Weights of a small transformer language model: vocabulary 8192, LayerNorm before each block.
MLP neurons of a small language model. Each row is named by its layer, matrix (up: input weights; down: output weights) and neuron, and shows model dimensions 16-143. Each number is 128 + 24 x the weight over its row's rms, rounded and kept within 0 to 255. Numbers have three digits each.
Before each neuron's rows, "fires before" lists the tokens most often just after its 100 highest values on Wikipedia text that the model never trained on. A number after a token or word is its count.

fires before: "\n\n" 33, "\n" 31, "T" 5, "B" 5
L3.up476:167142110136162125108127145188124123124145151164142105150146106105116102115144115093130137118149137095146148158157096138130129174122100155097154128083109128128144152131136118117103141117081060117136089124130047116126145153118152114093084132139108135145126121119161137150103133160115118120142117151132123108149085137155167096121150122090117102151185122124114111087111147121153085128111
L3.down476:142093144170133128080147169148136122127132077138173128154096103142141176146090118136154114143137128097123133103120109127138117128165140152130129140153108128101070126120165164146114089133114140105174141120181145112163107118136137123140129149125127159168100132132121125154146113095130144117107117122133099085100153116151101116109076156129093130122147121165140231124125125100138098098130

fires before: "\n" 55, "\n\n" 42
L3.up162:133117117110142121127165128167143115139143161117096110154112133078110135139146078112140121103125139109127146123150100113098129105126115167114136112104154140131115120090105125134163141071141169148108078138129124180127099148124178137058108103121130101118105176103136118152064163134121079139138099174141109162113107169107153128074156118116133120113095131147125098137157134103146143176118
L3.down162:117130119080135125117114146134127169098144123126114152191089090113145122164140125108105128165110115137113140132109184168092149158098115139121092138133092143143130133141114047171158088105122122111108095149152082111147150093129158144162106136121135105115107112126154126103121131130128141128139112133109156166054178129160117099114137101134133159109116129079110129131149170126151110170133

fires before: "0" 26, "1" 21, "2" 14, "3" 9, "6" 8, "4" 7
L7.up402:124102146113123109123144152129145122150126162124086116086111166102132176112088116086111126129142095135160124139098104156123144133088161137127148125110091069122110102131092156096141140136154134139122145118140082148153141149117103187147150100160146127172167113127117109123119109077131132156138129153157109153148130161110129113105139179164177123118123130157135093168096153132109140163103
L7.down402:167140086124119128173090113126146112130132133097135115080117143142163138108173127119096132153115120158155111107156093160152125178142141138125149112082131125119123076073153118174070094096136157127137124108082094111129124127113119138116153126108094148142136101156161087111150121117127142122123129120151150096155129125147116128126131092126154106104135144118078176133109142112094152147076

fires before: "." 34, "″N " 7, "6" 5, "8" 4, "3" 4, "5" 4
L4.up593:085121177161165153131153068139160155119135115145134075123161133135160100085120136053129124155103084106184120146115133149119113168136105112127098141116101146115160137130086139110110124154159122158131130105147097131153166165126144120146124097113146145126136105150125111135119090144128124178126135127153139084157113084105094139108133160123122117101105113150127113133135146074134148127140
L4.down593:196120120104144128124108121140093121107110097097138135147139154142134113128082144123147166120108121143101114104102145096159115129121128174122134180141133131147137103116118109131111136109103119125142112154119130160169123109133105113184149097089108177140145160161102117156135157095127150156124096133126127138146089108138137084115134183128106162079137126144126207156133150140138119146125

fires before: "\n\n" 27, "\n" 17, " The" 7, "\"" 5
L4.up461:132146160132174146122092148165149149142162133123115121168110102118140110116105136085131083122133122145144132128173160160115179151123116160075125126133143090093143082087162124101151099087109118136115127137124100136115135140116127132102123103120144148114168108125159084154122134116136105095114096156113114098123080152153113135111140098117108100143162115119120126104139143144166102151100
L4.down461:145134113118140122093106111114140158115104141138161106148107114089146138163119088123123153149140151117100129128113114137152114108150153110111111131116117160094110145161148172118158146149113119079129120137134142117113124130142114134145125131128098144119120125153140130117170172118141120140141115137103081147152102111148119144107103023123088144110141111144121213137134139124167137140119

fires before: "\n" 54, "; " 10, " |" 9, " (" 5, " | " 4
L3.up286:094172128140112182128118155131131121138104122183116104142095177121120088162158128099143079129096091144150130142140156116143184168157108124072132142131127084117127128132115141096120098129119153157132133129116106079176155123177126129152138128141150130078169109128151132121090126162111138101110153120133135144141119131077136131096111118106130101135176128133150096102150130070146145113126
L3.down286:129128157143192101135149111124154084093151151133137104156139140151147089122126117120131125110100138142162139171130117113135162108076130141130149146151122159150130167144132135099158093108116109135145120108119123131155152138141062112152138123116106133101108121123123150118157115113120120157174131123140085089102098131157130142122120093154148154134151148081129041128109174168119152127143

fires before: " | " 31, ":" 11, " |" 10, "." 7
L3.up566:099133140165119159127103150137171109169119123169062111116129142041162104125096099111131122072123110132162116158142157149129134140134082141137145103096138143113142136123133177130127120136129158183177097124102107117141076110104161136149107132129145117149178142147102127101114176125116127105147114148118119146143092140066133155097113139121108124128109135128141104157137107148146100142108
L3.down566:098133190132116110090113147119151110147120138105202164151125116166128163104146123162095132126142137101152097118146114156152165140099124158113105070096119095128092115181129137130135139139128108159146134121141116173129116072136098110108148104107163081145124103151166143144137113159134104130139121104187125160096099141108122142174122153104127150137154092090143102099131147151116135105114

fires before: ", " 47, " Louis" 4
L3.up424:133096152127141164160120119175192094153126092093129127113155149133121121116081110121127116093156076139118102130094171128146157167161097131102076108111135163110099128075134109132142117087148096156139126145167158121144136118115120158062150105124116093127096146128190128126151152141162081145155156142129090122108116127153148132134136106165144123126130105132139113115114141125139133122091
L3.down424:105158120139120141110150160102134158116120137127139149127116126095113173142173156112115123177115147106150154134128108165101079075106156097124154123142118124157106140145150168136109141145127142058140098118079118110169110081111090067137125107122158114099133158134125159149095134136165116137132124092111130133133079141119136121144121123125150157152146148152136143063107145129083150100105

fires before: "\n" 57, "\n\n" 20
L3.up300:131171125156117129104108155151127211196154109168121102177126153113143097149117098096144109136079097107133139123141125142088148150086084147082122128140154092129129131117136146123168133139130105118108092120134117117106153129148146105114104154145120116127101130122161139153112121166135128106119143130140118102084122179131130133116129111127150078151142125138116134089153109121111153098142
L3.down300:141133149162123099150137101176163121157114117116142101171120132087123133140134131100135137135104182152109092128130143153151113146128149118131149141096081123140124122114140164140168123097087101123145126135123113131141135110112115115144112120126129145141068130115145143143166171104126145077137103086099103142128094116142122072130098081089132169160132126132149120127142125125086118125090

fires before: "\n" 29, "\n\n" 20, "ile" 4
L7.up381:139117150111142154071066131129165117155112122160102091165180079098129119129140140117131113127113105096147145151168161120105104129166141152134100213133096143103127104157119145119149179137129100125154092108121110156092163134157161132129091125131088128102177125119134095127091113123143158119129131109148137116110123170150108108106104109101118106123177116161126138137146139148153101132154
L7.down381:126156124171146109102118139125145093119137147135118128143144155137115116146120126145142132109122122150111119096101125107135112173135104190102126095100141142109122134150124137160137148145130135141138115098158144128153075094066137126093133156155148110091094121132139141133102108140142130131100156134100128118121106111095155148126107096111122128159183150143136002154160112077133151125122

fires before: "2" 52, "1" 15
L7.up342:145159148130126143093122125142076102155107139161129094127152128095122171153129099128149114131134169131174143116140151113121116137090068146157146151102080103095065146115114123103132131132139066073114104105116139154134159166171118110159132179150100087117123150104088131106109121108166099122111141128156132169144132134166125138142109143125156153112107129145126101138155168148134116110127
L7.down342:172157099109127146164159148092172119155128140120099131141100171133144082144172099122126106131113130125131103132095115139139129147149145129126122099138178164125131128143120142093090094143153178109127158118140087090095135081113129150112118125103110144112177098137161105147124072153131112145140119068172105076111132168154125108120142135160059087155122097156100102141099109136127127191135

fires before: "1" 31, "2" 27
L3.up542:121113103140135147115135069150110153119148111094122124146179125182134104109109087112114110111151116129118133107150156169163153140116097118139102134130104069137151144104122172130130145093093093162116118123126096139138124088144161164178139078147131144087156093122134112124121121112148139142142089143148113145159151146162134096090100149154121097126144105152136129081116133120138097126108
L3.down542:144151156143103138131118162150141099072142089106113162107123119116073118074149157109104113106121113106150118113107144115150088084142071125135147164174118122141104139153142119162142143106085108133167111172118119129090115134156121143192123152101156101133148100145154118137116125095155164106110120152134155106177142132126110155114144120145130098102156101133139139122128127118139083125133

fires before: "2" 23, "===" 7, "|" 7, "1" 7, "====" 4, "The" 4
L3.up355:147100148134107112165116108160151130119084149146135106126188158135120102114150079088152098125122108112144132186121107119103161134099065132112129161131093165118151150085124087127115177113143104127107121103119111152146168137175139151101134138125112107102134123131141110156098110157167102134130101172152140130132109151148138128126098115163121098114161098151134118112123175112148144150112
L3.down355:138155111161126148153099122125146121122097120131167126141113130113117132124133121092166118129096133111128132126137119134115119141148131159127140123106133125098127122131144175144096122145121125119115107115165134116125095161125157133124105134122106072100112138111151097153172108084170155124136119100139106115115110121139124067144157142103114164106150118156140255135124114123143145138126

fires before: "0" 21, "6" 12, "3" 10, "5" 8, "8" 8, "9" 6
L7.up148:148103121158155107123141140108128128112080118066096105136150152123127105143137122125119114101096130138134092159115158132126155137110105128115161137163106084150135132108102135120105122136096110156115102152133077122141168194133125144139160121113137134121141179117125123135120128091183123148112106117128121134155103134139106141086159147132137082082106123141071094122167140111161093143095
L7.down148:155131088255117116120143146126132130115158130129130123138122098126155136152139105152060121123125127128099125112120109145131101158134145139118128112151127137125115144109131140080087092116173116128111133109148117106120097159101105126132141132154103129147150125134102135119183139132123139140125132116116131119156137125103116125142087137115113166113145132149100219121113116091133162158116

fires before: ", " 55, " | at" 6, " | B" 6, " |" 4, " | " 4
L3.up269:130077104165151131128113128159142159121103176119129108139185149106152122108102111141126109078095085121127136137142137143114164102134083112110152143130154120149125103097102106130094114087164124141147104177136139154150109138150112142115146139130122106189121147094147100097147154123113098125137159141146136104123123132154127126110097101160121161106148145153171117131115121131160166144132
L3.down269:150142128122123121127133113152144124130146125124130152174138142116117144150117155149084122096120152144151156083117117147160111124141126126107156139142136148155141179147164141111089132150112095079129129141127129143174152146112110099093128123131107086105134123097093115127100129149176105110086103123167100130166151111159098156104151114128129154100145109091118129079128159110150114137118

fires before: "3" 12, "4" 11, "6" 10, "9" 9, "8" 8
L7.up321:120115132122100097091133108133151150141091133122134087108150174138158103140082123140130130131117121114143120134128122121152162120114113161121158109080154129119151074059076111130103134127147102132177126159117111154152160143165120119131146105120136097169157074144139126087159114139129092172103122132133145143131116126124128132096137138158163152115125128124123103165101180095134138150129
L7.down321:100115099100088130150070116125133107145142113134137133139118132102097155045141106161125114160119178146091136049158122162137130123152179157142126104163147109133127082143166136146118115082174137116083148100114117129149128139146139134100148156110120145117107096138122109145163129133120135153122179088122128093140124157147115125134122115114126145127125150139116128153091141062123153114141

fires before: "2" 33, "1" 7, "4" 6, "3" 6, " | \"" 6, "5" 4
L7.up61:112125113133111145128196102133133156149127122111144127108211146152128135083079084096138095134094059092176135119125102134151137130117119131124159132099143103137137140120134111140105153127127130140153105120138119127156136133133120133089121079148114139172135108161132106129147131125154094085117107102153126114147117136130102175107114119147116116093144157137110114101118160112107170135107
L7.down61:118158101120093107148109135111150146138105139139124176124156129116106135141137127154110110127139180156119127078127075130154094127160116090140108115136128106120154121119098137101151148114162137143102144097123157091143143153079153124108148098120149119112079139124171162151149156151092148116128101145162117115117120183133158195141099140111123086115133152105114072129132124111098097119141

fires before: "\n\n" 29, "\n" 12, " The" 9
L3.up251:160139139136111115136113139141127133147159149144156098169140114141159099161123127105108082134139123115137158095179143146096156140141110179070153120122155106100156084141134125135120113099131090121108121134109088161130154136121165097090108111137127148133103096118166105141131094146125097138157094147137109125127109192143153156109109120120098073150180085121115125102103148113161076162128
L3.down251:140100129136131119142137153154114144129141132144166093142100132092137116164124128136149139131113147093121143160158062127161127114136160141108162142106108139136110160159151132117135111132121130115131119144124108097129124158137159113112129138135052130151087112165144137153152163104109135139114077124099072093117109104145115136139135105141114163133141116164175206139160162120143107105133

fires before: " | " 30, "; " 10, " |" 8, "." 7, "–" 5, ":" 4
L3.up487:110106134132142206111131139148090150139103169134145106145134158094164158125091051110137120087130143122156152160120090138100134142167135133120134129111134140071132117130108151103110115109103120134184128148094130144178124119165103109134156140123121122150108180093146167102101129115114143126110149152150129137141104110117124131095074158134122153104144139124196110139111112110138140133155
L3.down487:155135149129124124133099149127122133126115154113151126126146129103121144115150063146109134131117106107123145121129093130128133132148182160125051147152135140135117157168142175166114114133124123099154175104157113109110144133173118148136114129118066132102136150135111148174103113181123114100100165128110113121139102159141152147143171102134131125117129091059134115097090118129166138101149

fires before: " | " 16, "." 12, "7" 7, "–" 6, "-" 5, "; " 5
L3.up276:125154099151151162120113120131134186136111185118138087137161156123136092098133074106125114155139124134157161193126129122132150133153120124114146151109108109138143173112120129127103153161108146134129129093156087088175223134118153103164138130127150142108103134107129120124111127173131082131128153164108133120169070083155085121092131110129118131096134107159145093138152107112125110104111
L3.down276:157147115125130125117135053119108105134137142129135153202137099157102141149099132175160137105137182124136121142115188120161146149166128115160102165120125125152125078121151166138123155126096105096113148122140142113098101131096112141096163130131100124136142119147124131121112127110150129146109177080122135135099124108142137122151157162134166144091142144128154082111114097158138152099095

fires before: "\n" 50, "\n\n" 39, "2" 5
L3.up336:113147141149143110142102141136149094115132133169140130138147123116141140098104095097167098129116112095195206104097112154114135127114091153131128147095088141150115152108124094133157150119142145110115158103111124145124159110171130144071132160134118099137128124110146117124089122138093121143112102189126085158158100098146111130111113135112135106126178129155132113116122172123138118150114
L3.down336:168110134120094128129154133130153096140101130148120065128135157129162105143113093123162095153122085149133146108147136141103125128090073158125122153187121163103156131135097176122097092098113102127148130149166125076125118119148201122148114152131121130114113128168132092179116143140154140126103144125132116120111154094149077104122126162115126104121128143131115181171129117113135104145137

fires before: "1" 53, "2" 40
L3.up392:140136158169145118144116109169113157124118154093125107131157107143109147077103096090132098151153110147129178121138132135131135149126103140134141125126066128156127127151158110134176156100181103136139163095112108146118143147165131164079145128116114125097127124127125123154147125154183107120132127148141131131118154148147112145143108149142125093106085140135142109087100145173095127157099
L3.down392:130168112136101145138154132105105115150105152105100125130102148157095139158169111134120096133169114113122108111146112117156126129117131135146182097076156113137157180119096179091130131115132112122107147155148179125146108140113113100107144172143146112085150111065140132103107133106128114143136116137106119142152136139148124143069083114074105151125115119160154148114106144098138183122118

fires before: " |" 17, "." 14, " | at" 9, " | " 6, " | April " 5, " | March " 5
L3.up233:120111123137147155118162115135152121121106148167145111125146139096123135092120108121142150125107114131153165097165116121112141163146107154094108123101137160136177142092096099127104107062129102149145137148108129177155097142128095141110152133131127131167134098107143151143073125137143131117177107168159132133095157120131161136089131132136135131111157153141163104113081207153128125140112
L3.down233:133160189134110102123150130149143139143096125125142137160106086131126160174139125128119140134102127133106164117182122104134147126092123139099165132121146179137143089133120085112151126156137103130147109096144077105143128172147103121117132102107110198097137108148164152129121137177117087106097100112093104146130115118118134087117105098115124083154149155131122085102144126133140119115133

fires before: "\n" 24, " |" 8, "25" 7, " |  |" 6, "-" 6, "12" 6
L3.up283:131174173144136156098128133131137143120115088109149090114162162115123080120142151100121124175065087140161138139165141096102132145119085112105122129102087128114132123121128164107124131161119167152098120122163098135142166121177188148147122139124205140104132110131136084150128130169170134109089151121110153124157115104092120124104140117106144117102125119144091089129147102088094090146110
L3.down283:126133138135133130124115107154147113140145128138144123175139109118097138140133121140150138133151159142120139131087152117158141159163110119121124142109106156147151130162128129059127154104049088089135151099112122127153074149087120100101129105065113176125143100134120139140134131122128113126121130110138047149122138142103161103159150136080112161103142126160117112123137169110148144147133

fires before: "2" 15, "1" 12, "6" 11, "3" 9, "4" 8, "0" 6
L3.up472:102155146131149123086123131126135173150132157132127081138142112117191117073137088088125124147123114090147160196155149134107135153116129130110150162128114090127142142130055124114106117146130129150125142129098106136145129166150132125144112109137123131142110131139096113152085110110173125120106099158162167125135106097121115115142098135114128114103119124152094083141166144110123105113120
L3.down472:194100127129107119112114111132103167153118105110134135156127133109134145139112133160154128124145118160086122126121145131207110118119148112177116147103102124133119073118164146134144154172126127082124189109157135145104093108144149127139120127108118182143118120134114130162156138141094125121101159085120108105137138089130115113175122170099128131082087122110130155130104110104103116125128

fires before: "2" 45, "1" 40, "–" 4
L4.up272:102156148115135124144111081123117113122119169134106095158188164131105098115117133105161135134121111156135142137184139125146099121100090177150156142088120141146157148098092107110155149121065159141135145087113111182155099163139107148135119115141142113098122139133104124116095082086154137133130090164139126164126114106178127126092119165114115119122135129146136091128156147099084109135153
L4.down272:153128101131172157096138095143122119120083157119100151168149168132099108118104146130084158151136108159133178094139120117138154153114147144144128098109131137087110122118131155149148123113128117135133171130166127099127173119115135154111129132157133126136140112116138101073139092107155086130163154075112099088141114128211143117099133107160114155101094132115123080169141099105098126137162

fires before: "\n" 51, "\n\n" 24
L3.up431:102139126114116152163153167156105111124135126111124126137167123092139097106102128103115150142180106102146125114125179090122160140139119151108107154130086180122123153109143125115145172080110116149141111129154128162164131150179097181143134122145138122072154139143130129147074144151156121114125146132148131136120154133105087114101118135127158111135136111140107111079154126109175153112110
L3.down431:158122123147105120136161157125137126085156106134131136120156162078140119043103126152112111128121112095146105118127096097153152176120131116155082116141087127119143120142076125143145088083139122120110112124105110100169152130167131134108129132140104112156123121123094164119135166158140175135135143131124115125094125146107142173157116119101124106113098097136173102149144095108134161151133

fires before: ", " 54, " | " 4
L3.up254:139122139142112143115123154172160141114130122112161107111118142096154150111120072134127116123084114138149119124145119103136166155152138108154123099128098185079125137100113089140091138100118116109155124177124110112173145146126121124121130151114097150142113189094163126137081129152149094117158100188154156089145110129094133127072128154141135143107086138139157106130125155115149146106099
L3.down254:131135117138136091135121130084121142132098139134131138158103164099122114184106105135112164112140131104134153145139124116130123104089150129142117150168172150176120155112102121176143112189178140097094129148135100102111139135169141136155145111112127178103096151157131133117128128162129130108119113137078144119115109130146128123099135090121089071114116149123127118107142141120182076127124

fires before: " | " 32, "; " 22, "av" 7, "." 4
L3.up196:115147145139134133122182093121135158139106113115151109137173101133133117137110118114143115097128099141116132147159158144084130129141110100110171127130118121111121078114107142128143122072109165117192102143081128131133120140133155126150148109129158105155101092121124105084073144132133176129106152134136107136099118139141162196124082159134150123113083150135133116114194101130128142127117
L3.down196:195128126102147112087133134149180117118141157110127091125127123137121123062087144097076139127120123135113127129106102128131137169124136142132131107102161096141131122144109097094130107161163109104133105136096125103085115094106156125136093171134166164176177130099118131109167107136121092171101100095131152101115159136113111132128148167152155141107158121140138119104100146167129161124142

fires before: ", " 40, " | at" 6, "23" 5, " |" 4
L3.up265:120099128140118143124129109128106126146112099135118089112160141115088140141127115141137134152059126131166088121125160134125115126119122131149095116141160161161138163090105113124119135091146161128113112151152129131143097152147128125100133139116136141109101161091144150106139134106107091154153090175188098126127160126132115159098120134113104106109154072150155106119105207108150111120089
L3.down265:132124159169147089150149156104145106123087125146159129120134132122138114166133152088139109148146135174138143148125098134142117078091125122125111121101146115178102109103118076138122083157155131127095093146124121141149149113149090122130163136110113163124154118160130119126151101118098148138097115111088100086091097158077095140137148128117103104146129139103152127118109155143181190158127

fires before: "2" 71, "1" 9
L7.up368:138117147133154113175135125149125078128133119135128113133187119109125147104116117124132152153096106115132158107152119117160154148142083123081138141101167149123140126169131179139123100109160123112102098125158133098118131129168164143097093144116113143119107150094119073141165114076163126087153127106152103081114144127159097137152087137134134123129154107174135133077153119138129158135104
L7.down368:085146075081089151115117165106152095170098126107153118134148154150099146145121119156116124118116116147130089130115150118094110142135158151092129101165107156151129132108158167123172163167126122149103165094171142129110126148107117150143133083165159118082137126097159136135097141148139112140120112108136154125125147118130111092143158118107086100084124128160131030126133127105120112105137

fires before: "\n" 54, "\n\n" 26
L3.up558:150109128150129161116114138149127172196174101145130082148109125090123111127126127062152089131123103129135129134121176130099143148125125145110142115130152108109134082088134150111122134102119111126123129148138079164131132111143164098098143135142145111132109138117150130156092140125158106105118104165131074115125128198126091138126156113137123079144176093130102105115114116120126134136137
L3.down558:128158106141097087102144117132175137127112137149167091154120156120144149155136157135126138143097153111069118144117141152135117141104177127130150144124117132141137136148129163133167127077092116122129132146141129125088154118122086136103125125132122137122065120134139154116173181116130157146131121130081086136101111144125140108117104045091135168122154137097103140137137138122092089118096

fires before: "2" 17, "1" 15, "25" 11, "3" 6, "0" 4
L3.up268:134130162148164155134152108158130126129151111109124105129128137135110115101121166110122104113151098125121121112127099120128141149114104118146135127132093160107104121090086111125146170138140160108130130098117153152162142113170136139088142157108153134160118126113117096183160165138165124153153101158139117120084118135155103123121154160132139091105140104121100085161112122083127113145080
L3.down268:086105108210159130135108123138083105148136124104096091130117107159109085144148106107138096177123152130177112149144147120125140138141153157133154090130149146132138103117136125130132142144079137120127126137119105125126126160127121129113129117168085145123134112100188154087101085128130149121115136106135152118132127186098154113157115131153125124084128118153140078159152122141137146143118

fires before: "–" 29, "," 11, ":" 11, "\n" 11, "." 7
L4.up392:097186127135105152113119129122137175150143126173127105144129178112160153110144111132119106145062105128172155123093126144130150114101088109087162154132135129105151128135097149104115115144136148146128129124147118116155163149153139122145119123126163104154125156111121194137116132140099131118115121176153122136128147113083126102082107146119151086134150132125111107116146089075122141110105
L4.down392:151134149133107128114145154123181142152133139174130139154071115118142139145124160151118156149086121084092152119139142143160106115118122120120113131130127148122118106129113138113136138170136102132121147074160144075108114119139122116151138131102094147069137148164130126153164151155122109108089128129134108106153109138099074101139114130121165107150140109064109086093080153144136171155118

fires before: "." 17, " | " 15, "\n" 11, " |" 10, "0" 5, "1" 5
L3.up142:113185131136108144160139157118146172141157122127122117111147164123167089177154108115116122156099126104169110143152178147118145118101088137070110120104073092078152122153110142114097106163129162158136099112150065106124163138077170125148097128125151155153136087125116102105115085171109141124125121096100136105148095128140132145109091125147107124125139139138136112117153111128143143113132
L3.down142:134104106146154141137113101152134122149137129154136150189124157149096137136111143137118177146142151148136137079140088164159134114104090166120151096118137147169143104123116091140110157100094108112151137126097136119135134179117080078124139081130067112109110118121136176141133134128148096092121102123134081145142114132171134141131089110113141159121121105113139126111121161113106146123128

fires before: "1" 38, "2" 29
L7.up411:078117163131113147137141108200142125156109102113080155141154139156140136096121126118132101105128099149152152143155152185124153148135117142110142143140112131104151153126077105144116179068140133135130132160086146140125088130154086174132127128119146100115138098143148120092099105092126128108154117170107096132107127127119101129111127138166125141119129137118176112147085114148115045100120
L7.down411:128109095196143101124101129127117119136148145127094166110127136125095122153121113189143128140099117105103146115116156116118114111131102149170126088116104120103104124187162170130111085129133166136145142127146080118149153147117094122082141121114134134149113110132116098118137117146164154129100123087082109134161138096079138182110141131140118156095067133110151119110182125118155154169131

fires before: "1" 21, "3" 17, "0" 13, "2" 12, "4" 10, "6" 10
L3.up337:123140132146155144123127125149128149117093132140131097136135139101132111115111121086139095095098079143168139185189148118088116156126082135107163171082114096116146125120093148098129142174093130161121077115111121150180129145168133108146152106155127120166124119108080126142128075126114141094116081139161153140144115145126124132149154138125116112082126171124094093141124160116111149133116
L3.down337:115106168173092119103158116133131090174112134110084124150141103144169091173133121121154172104149133144131124138105100151155084102140127133128130143115137121095150113095143144094112109140127142111124171130122092110094103123131149147183124137123075152140117152154144099154121156120106150114125143104158127141159086109127093125153079162080106144146110114117134093157127129138109099116122

fires before: "2" 32, "1" 13, "26" 5
L3.up405:130150129136139103173119134162123139135116130139124101156141124122127110115177079113159079143113131146165160116160160147166168147139097123114118123145152106127118156127130115140144124097132119106126122142125109135125115154100119113118145152141119136104108171100145136171057123168098088155179068180120089141122144130121137183119096140117086103162132120154144104096082159116154136133081
L3.down405:115100113156128150115103135131122131138132114154104165131145158147161103096091138150143084094139123138110128125131141141160077128147168123152092122153088108136146138075069119086119097169145126109101159120094110121128132130142170092105139106122097134147142134101133077113135116133151120147158116125097131168144096092109117115129135136141129157154130097117157123179168173139147125131122

fires before: "1" 57, "2" 39
L7.up359:129158128166127096117149057144150100121138156118123111182166089125079129106123130123129102122113120134141123201170171095125135119144081130098144119127113095138137155129109151150155129142136149153115095145115105147126137133116121129117134126126130130067155098128119126140150140130172118050110119103126137096145143171140125148120081121153119186097150132189129135131148151129103121165133
L7.down359:128140099120140134151145138130109111122144143150139129135119104189097147118110126197081187155128106124119121076077127160085127123106163119099125119168144174119129116134169097106126115128125152081149157104112149122123083121089113142107152111134082116115164124094159136114120118109125136117078132134126095147127134137144128179126127102145128124105096118153154040116148118108154132123128

fires before: " | " 26, " |" 19, " | +" 14, "." 9, "\n" 5
L3.up202:100161164117133155083156121134132166165133111143121091105110172096154113144137133113153155124106112114150154178138131167119139130105120126079162114121126116116122125127109111084109119133100163147140061119147109067145123167144170113152107129131134130135119133132136123143107163119111155133108114105127159148163121107091120135082092178109162086110137129142107114118171108106144158157130
L3.down202:134118159117128151099076122136169135172148153186123132212097100130110111128119107136085106131140104100136136078142120158192167136116133136136111123117163126103154124150083109082119156115086132123129162103181156098148162131121131083123130156111070127116131153127086150149134115143092124124133133160112071117111142098141111131156118139157120096105130101103154123121105115128123122137115

fires before: "1" 51, "2" 31, "-" 4
L7.up23:148154112146132129124089101177141140122143148128141118130162112113134109111158093114160076145106103114117164129142111143111131149132112168119161150127113136152161142143132159150185176108147077137124134100135116125098118154142149146101098119102146123080122123074158154127115108161148075112148098113163124095085111176151133120111091137122159143099179074134119099117125108119099120114093
L7.down23:119140093160107174109141183168105094101111149128157094127149138111089133126156153133145117142112114113096114101141124138143112093142137135116130121094154132144103153145142181147113119143131124115107147106131168130175084107111156109142132187110105116128065119106113132129139122120160094126126168158110137083150134147167130129123147208136115149107143111177146113148129122102080172095105

fires before: "\n" 41, "\n\n" 31, "A" 7, ")" 4
L3.up57:109140100144135114106097127159153131162096112131143121174098085117124132087107101096145092117118093132153103141120132138098149115127093139095120135140134123129138122104165144117143122123140134137081105142159149119133135141121145129116143134142173081114140120087107118149125119144142109123115109165132148177111107152172115152130149126137115077147140125137127135107131107096125139131141
L3.down57:128108122150128089121145105096156135097137125144116095165110168067138144146136162159131143169140144132111117086117170102163128164140130135167157134150096153148141118123121091121168110084104133082132111144103128126141122123149151129136078138130114130133105170151112156111133160127134150112149120138117108136140110127118070137091107101095114139116107127119155119119119191140122092191113

fires before: "\n" 47, "\n\n" 5, " (" 4
L7.up591:134161160108117114130129151113120135105115182140106111150099114131106090124133081095156113094130108132092140148121141105146129149153130136056137143112133171133150147118118145106152125114179115195107138118115123081100146133157123166131159119130152105106126106156111130180121091126085154129138145178145112117110169147100100144108135133124149107156145136137110105090147096130167119194127
L7.down591:182139182167126139127117104152125162110106123186097082136161149108083136099131103135152151139110146099095134105107146116082130135147141082097136117094156169093121137132094134141154089096099120153115163090131116129151142151111121103128121178130157120096156138129122149105121086123158100142115149133124120092107155124118142134117134089104141179120148134111121087146129180122131156157092

fires before: "\n" 74, "\n\n" 10
L4.up179:132135119144119155127125123151121160151173109148145117136148139134132129121177120097145132154107090110173140201140168131111169151129067130117119131127093137075126072137147122115140136141117132109105117110152104126147146108105138130087134135121126128128117095138092108132126101150079133097113110173105099158131149143137117115141099107160123073115124094144132117093129121119139142129121
L4.down179:128125106154143088122142096140153102140089143139148133120101144103097138149118117113171132112112136134108124096136135175119118151145152160098161110093124109146145144127149188127129132090085118132153145114111090117107133127108127121156099145135140122111079156109164124142167101134175133099136137100149149153099093115140112079105102093072119157124134183137111192188119106153118136141120

fires before: "2" 43, "1" 39
L4.up532:129138174122129130152129100125134074123087109122134123133148133150127147098097095124137089069159085079120126152120095136138150163129071160099184160130101141083149116109121111114095104089177120118114110159149100152141157135125152118089105113113102071125147129132115107155141117158123120088157122161136103128136173162144153148144127155140100092098159102148148149127128160163154099149146
L4.down532:130149138110135135134126120153126096150133121118122133109136139136110128110126129109141106131121117100103118137143127136106137136130121137116155131121144097126105125136126130128104126107146112155115132120116108146124121135120129131101137125120113107131137120114134132138107134124144117125156113126138131114123149131137125109139105147137141139102136125167147255127157143106126132139113